Weights of a small transformer language model: LayerNorm before each block.
MLP neurons of a small language model. Each row is named by its layer, matrix (gate and up: input weights) and neuron, and shows model dimensions 16-143. Each number is 50 + 15 x the weight over its row's rms, rounded and kept within 0 to 99. A neuron's up and down rows have the sign that makes its largest values positive.
After each neuron's rows, "fires on" lists the tokens most often at its 100 highest values on Wikipedia text that the model never trained on.

L6.gate415:41 30 46 71 56 65 67 45 82 74 36 38 40 54 23 58 30 46 62 56 41 44 47 43 45 18 27 39 48 51 50 31 20 50 63 64 51 52 47 40 54 46 82 38 55 54 33 87 48 37 65 61 60 49 53 50 71 55 44 49 53 46 53 56 37 57 68 24 43 38 40 37 34 39 74 59 60 85 87 78 34 50 37 55 47 22 66 73 52 86 76 53 69 63 65 18 40 47 48 68 36 50 53 86 64 55 53 42 33 28 27 62 56 69 69 53 60 40 57 65 32 69 52 44 48 63 51 79
L6.up415:42 37 58 37 27 69 25 80 48 48 58 63 69 60 78 45 36 54 84 66 39 55 46 60 12 56 48 37 54 58 18 44 49 28 37 71 40 49 49 32 54 58 74 61 51 51 52 65 60 35 35 53 59 43 70 65 66 22 57 69 52 38 73 49 56 48 48 58 35 52 39 46 60 52 72 21 27 45 73 66 32 30 54 36 57 40 32 00 74 70 67 47 26 50 33 47 46 49 42 48 41 64 66 69 37 59 61 36 30 27 34 49 62 38 31 47 62 44 75 97 42 62 49 47 68 48 51 61
fires on: " in", " from", "ed", " to"

L6.gate657:56 64 35 54 59 46 20 59 49 72 55 66 66 66 43 60 34 68 57 48 52 44 41 52 42 57 44 64 37 33 57 26 69 35 52 49 27 42 30 54 70 62 62 66 49 67 62 38 27 56 35 45 49 46 76 56 35 35 53 59 99 25 80 41 58 66 58 34 41 54 71 33 81 50 19 56 42 50 38 77 26 32 24 60 46 40 41 43 42 46 58 52 66 56 44 72 62 60 58 35 43 29 61 44 44 49 43 45 51 59 36 54 44 57 69 32 51 54 39 35 73 38 42 58 23 61 51 27
L6.up657:36 29 18 30 46 36 31 69 39 54 45 40 37 19 54 42 64 57 62 46 48 36 52 73 70 45 53 63 50 26 61 41 79 75 77 60 68 59 49 63 20 60 45 60 67 61 49 69 25 61 58 50 39 37 53 44 48 67 53 43 56 51 46 40 39 80 64 57 46 49 27 56 23 62 51 47 32 41 68 34 13 51 66 74 78 53 64 53 33 38 47 71 55 74 60 30 41 40 47 62 31 54 56 18 49 74 44 40 66 38 19 27 58 49 47 40 57 38 63 67 63 62 25 57 50 45 60 39
fires on: "\\", " Na", " \\", "{\\", " Co", " Ha"

L5.gate420:44 29 73 55 38 30 63 54 21 77 38 61 23 53 51 68 29 40 40 36 70 49 42 62 19 55 54 77 38 49 42 65 54 73 26 46 50 38 49 44 84 83 56 59 68 48 42 47 45 47 82 48 78 29 29 59 79 43 39 68 65 41 54 39 59 49 74 37 58 24 52 49 45 50 61 20 58 50 45 41 35 70 52 47 57 57 67 53 49 36 24 32 49 36 68 38 37 16 60 51 60 50 49 43 51 52 33 54 41 50 52 85 42 44 55 50 38 78 48 54 22 41 28 49 60 41 41 25
L5.up420:60 43 66 24 68 43 56 53 33 73 14 61 30 56 66 36 40 28 41 52 67 38 70 59 26 67 51 60 18 43 50 71 54 79 51 36 63 24 44 92 68 50 62 51 61 73 72 52 42 84 77 37 51 52 60 67 43 57 45 48 59 41 68 77 50 37 56 57 69 70 54 42 43 40 38 29 50 50 49 62 49 47 29 00 56 39 73 41 55 45 31 55 40 57 40 61 66 57 75 12 64 19 52 51 75 46 52 88 38 46 33 96 49 45 61 63 60 62 65 52 47 39 70 71 59 22 49 51
fires on: " for", "st", "er", "com", " —"

L6.gate33:33 72 77 28 44 77 58 49 39 43 68 49 39 30 30 45 49 80 46 66 56 37 36 29 58 25 54 59 55 66 64 57 55 47 54 40 63 48 49 55 42 83 30 59 60 86 56 47 65 54 59 54 62 81 48 30 47 59 73 44 88 41 62 55 55 67 39 62 49 40 53 49 38 45 35 65 79 60 64 43 53 36 50 33 52 60 50 45 49 40 30 61 35 77 44 54 51 83 58 57 68 53 70 53 72 76 66 37 75 50 48 31 73 43 54 49 63 49 32 64 38 39 39 57 80 72 36 67
L6.up33:27 57 50 37 44 50 61 41 26 48 70 18 56 49 66 52 38 46 33 48 37 53 22 42 42 69 75 54 41 58 47 45 26 32 38 52 41 39 40 65 63 40 35 38 56 59 76 66 73 39 57 41 90 38 51 49 44 48 47 50 64 26 58 55 67 37 39 40 52 47 37 75 34 58 41 74 53 65 40 53 41 63 30 48 38 65 44 47 41 53 24 48 45 24 60 47 37 79 42 23 32 21 48 56 58 28 66 68 63 46 72 41 62 47 46 67 42 53 43 52 47 56 54 49 60 72 43 57
fires on: " to", "spite", " prevent", " caused", " following", "ed"

L6.gate273:60 63 13 31 60 46 20 97 39 54 55 60 34 41 74 68 58 40 28 47 63 26 40 45 43 66 62 82 34 24 69 51 42 89 32 62 67 65 45 38 62 53 44 66 55 42 46 51 57 44 40 36 53 33 47 43 63 70 47 34 46 75 26 22 66 38 53 65 20 45 52 32 39 51 52 45 66 55 53 49 40 38 37 24 66 51 76 53 55 48 39 74 54 52 55 43 27 66 47 60 51 55 43 22 68 48 56 49 20 43 45 55 29 50 70 79 50 06 70 32 46 44 61 39 41 53 61 33
L6.up273:47 72 45 33 56 28 29 35 43 62 59 27 68 32 38 62 77 57 51 61 70 45 67 62 43 48 28 47 54 49 46 63 60 81 65 48 78 69 58 39 46 45 47 72 64 78 36 68 53 71 45 44 52 47 32 40 52 58 40 54 52 32 63 25 57 70 42 37 47 43 41 64 71 39 73 61 43 48 44 45 53 41 50 51 61 59 49 23 53 35 58 71 60 63 53 52 53 52 75 81 44 40 64 50 46 70 51 56 26 35 25 21 26 53 28 80 44 29 55 38 35 57 70 48 55 37 46 61
fires on: " W", "N", "B", "W", " Z", "D"

L6.gate303:44 31 77 45 74 53 49 31 40 73 43 97 66 84 54 29 54 73 62 25 59 38 69 71 60 47 47 60 43 44 64 40 66 44 56 33 36 36 29 33 41 63 79 53 73 38 53 53 35 43 37 43 51 60 45 62 75 36 86 60 57 71 21 45 54 49 59 55 67 54 37 43 51 51 46 63 41 36 36 59 46 68 39 61 72 81 59 41 53 39 45 39 59 51 37 62 53 42 80 67 39 63 31 34 53 44 56 54 35 57 66 90 45 91 61 39 50 71 29 49 23 66 33 42 64 60 53 33
L6.up303:56 45 54 40 59 32 93 19 49 41 19 59 70 57 40 17 44 58 55 51 52 54 37 58 70 43 51 58 67 32 34 43 34 61 41 61 63 61 74 56 38 69 68 48 43 43 65 65 55 57 69 34 50 33 55 67 67 52 39 28 22 72 73 87 78 42 62 44 61 30 77 42 43 56 78 26 72 64 47 62 38 67 56 64 46 34 37 48 76 44 42 21 42 37 48 38 52 50 45 40 36 71 75 61 45 09 42 45 52 65 18 52 61 33 56 56 50 45 49 71 54 55 42 44 14 58 56 38
fires on: " Mar", "mar", " Her", "Mar", " Cur"

L6.gate52:63 71 09 55 68 38 28 30 82 24 43 70 32 79 50 78 71 55 55 53 67 58 47 21 39 50 45 53 47 56 55 59 47 67 71 46 37 63 66 80 49 88 62 27 62 50 51 51 51 59 42 70 44 80 45 77 50 32 76 63 61 52 57 41 72 37 58 45 39 49 53 74 69 60 51 84 70 83 35 44 24 37 75 53 43 37 42 57 46 74 65 55 64 23 53 50 61 55 42 51 44 55 57 47 61 35 28 49 41 62 45 70 36 52 32 48 43 58 48 53 55 52 56 66 50 60 60 51
L6.up52:66 56 50 41 48 77 36 76 51 65 26 57 25 64 12 53 68 44 58 39 59 39 52 67 80 52 05 52 49 40 42 55 54 70 52 34 46 58 36 28 54 46 49 30 66 21 47 63 51 50 44 48 45 33 37 56 29 55 38 41 54 65 69 59 65 32 55 36 53 62 42 47 47 27 71 47 63 44 62 38 18 59 41 27 62 45 53 49 36 64 18 67 19 52 23 74 36 35 42 60 76 52 38 57 41 28 68 36 45 61 43 35 40 69 24 57 39 59 52 42 47 44 45 42 39 57 40 73
fires on: ",", " Du", "e", "ro", "mo", " de"

L6.gate275:75 45 32 73 60 54 36 65 42 54 67 43 51 58 68 29 50 77 55 32 18 85 46 42 43 57 48 68 42 38 15 23 59 31 43 51 40 62 47 54 59 41 77 59 44 51 56 54 39 39 48 57 64 40 43 35 58 63 59 66 60 40 71 80 60 49 24 59 66 52 50 62 29 28 75 32 49 50 54 49 54 49 22 46 37 53 69 43 51 32 37 51 46 58 60 34 43 28 25 44 67 61 50 74 26 38 40 40 56 26 24 56 81 51 77 43 74 43 49 25 37 40 41 52 49 50 50 25
L6.up275:60 49 58 64 68 68 53 50 52 48 57 43 79 45 62 60 56 48 67 44 71 53 33 54 51 59 32 61 54 68 54 31 77 69 58 49 53 27 42 50 32 70 33 72 60 30 24 52 59 60 38 35 70 34 27 45 67 56 42 70 61 46 29 57 40 52 48 49 55 84 64 69 40 63 45 43 01 61 32 34 66 63 73 30 63 46 62 43 58 52 59 69 46 37 47 57 41 42 55 66 78 30 30 57 43 69 59 49 56 43 45 55 37 52 48 54 37 45 58 59 37 47 45 54 53 43 50 33
fires on: "i", "ri", " died", "y", "in", " one"

L5.gate36:43 49 54 62 24 42 38 33 52 37 42 60 65 57 48 08 54 60 46 62 45 51 40 37 58 70 56 72 32 57 37 60 48 47 75 48 71 83 37 50 53 59 47 76 49 39 57 50 84 53 39 19 25 42 77 56 46 60 74 49 20 29 10 70 78 39 64 51 65 74 40 50 42 39 59 66 49 38 50 67 57 81 64 34 70 48 50 68 16 69 24 43 60 62 37 46 62 53 44 49 54 65 52 39 49 47 45 60 54 47 46 42 43 46 61 50 51 29 61 71 68 66 64 72 74 41 38 60
L5.up36:32 62 64 66 34 30 38 58 43 54 46 43 75 66 58 17 34 45 37 52 42 48 47 71 50 43 60 41 51 47 51 37 46 72 45 32 59 74 37 51 46 58 49 80 77 31 48 53 70 28 46 33 41 40 69 11 26 60 67 68 51 49 35 69 58 60 81 24 56 57 52 50 29 52 44 52 27 60 55 35 71 40 36 58 55 67 57 59 22 35 64 43 28 47 00 44 59 51 63 28 58 46 53 45 57 51 32 67 27 51 54 55 30 59 65 34 23 33 36 40 45 85 63 55 81 58 23 70
fires on: " such", "2", " well", " inter", "\n"

L5.gate61:41 59 22 13 57 54 39 51 53 31 32 66 37 52 44 62 35 32 56 45 52 38 36 46 45 38 17 52 44 81 68 20 43 65 38 53 84 44 53 61 19 68 45 44 76 30 29 45 68 64 52 56 40 42 24 61 45 45 78 38 55 48 46 23 35 44 79 63 35 37 69 55 64 46 52 43 73 42 66 42 76 46 67 82 26 21 37 20 62 67 47 37 62 42 51 83 56 63 53 64 54 53 59 59 43 35 55 22 87 37 34 73 59 44 41 69 41 67 34 43 49 32 64 38 49 37 29 36
L5.up61:55 43 26 51 54 51 54 55 48 34 24 45 43 54 46 45 55 38 83 56 63 47 44 58 49 52 47 30 65 40 37 36 68 64 49 38 53 35 44 40 37 47 76 49 84 66 53 52 72 38 34 70 46 59 44 43 50 49 29 39 33 29 29 63 31 72 97 48 66 36 53 83 48 42 52 46 52 57 57 58 43 22 39 62 63 30 61 33 83 68 51 22 45 40 51 49 00 39 41 44 45 73 55 76 46 49 52 31 63 45 32 68 69 44 50 28 50 41 45 45 44 51 60 50 58 70 41 56
fires on: "t", "ci", "or", " and"

L6.gate564:43 55 54 45 75 37 43 61 51 45 45 51 76 51 75 51 53 55 54 39 39 69 67 50 28 68 48 62 71 65 36 41 37 48 30 51 82 63 67 41 34 57 89 54 57 41 41 58 62 58 37 45 40 50 44 30 59 49 64 72 42 49 50 34 58 61 42 53 67 83 54 48 73 33 52 57 25 43 31 71 51 58 56 68 41 53 21 57 64 57 74 55 60 13 35 58 45 51 87 63 59 48 58 35 43 73 30 59 30 58 60 67 78 71 35 47 40 36 50 66 59 47 46 71 53 69 49 47
L6.up564:60 56 31 73 69 30 34 69 46 65 51 34 36 44 51 63 56 54 57 50 41 73 31 67 52 52 59 58 37 70 42 40 66 57 49 54 28 39 56 47 41 49 55 75 63 27 70 57 66 55 67 25 58 40 53 41 64 20 30 51 70 47 49 32 42 39 44 71 65 26 50 69 66 75 17 38 31 40 32 68 38 45 26 54 58 50 60 20 33 64 31 47 58 22 47 32 52 49 39 53 63 48 49 27 50 50 35 29 45 43 52 44 44 36 37 54 34 48 41 60 76 19 22 36 50 12 42 51
fires on: " Z", " S", " He", " Za", " Sch"

L5.gate533:71 42 39 50 36 61 50 88 77 39 50 50 59 50 40 47 53 64 76 38 56 72 52 65 60 64 39 25 76 18 87 35 60 43 48 47 79 37 75 56 54 72 54 45 45 71 43 40 46 44 59 52 72 24 42 46 54 75 71 66 38 19 40 50 14 59 42 38 83 49 74 46 35 55 33 54 57 21 75 57 57 43 49 33 40 58 56 38 49 53 40 41 41 48 52 47 71 48 45 48 53 72 66 43 22 78 53 51 40 26 26 54 42 85 69 44 64 76 54 25 64 63 58 46 60 74 30 46
L5.up533:99 65 44 24 58 59 80 66 48 56 39 59 41 78 65 55 65 38 51 57 39 68 25 50 82 53 56 70 44 39 66 47 34 54 73 37 51 57 35 70 59 68 48 34 30 55 40 21 34 44 22 66 42 72 09 45 48 22 73 55 49 36 59 40 38 30 46 74 56 57 40 51 61 52 62 44 59 04 54 56 50 53 54 42 67 30 61 49 56 62 14 29 32 48 44 46 49 46 51 12 68 61 56 53 79 59 43 61 00 42 60 44 29 42 70 46 58 43 53 34 51 57 50 27 46 72 26 59
fires on: "On", " on", " On", " home", " of"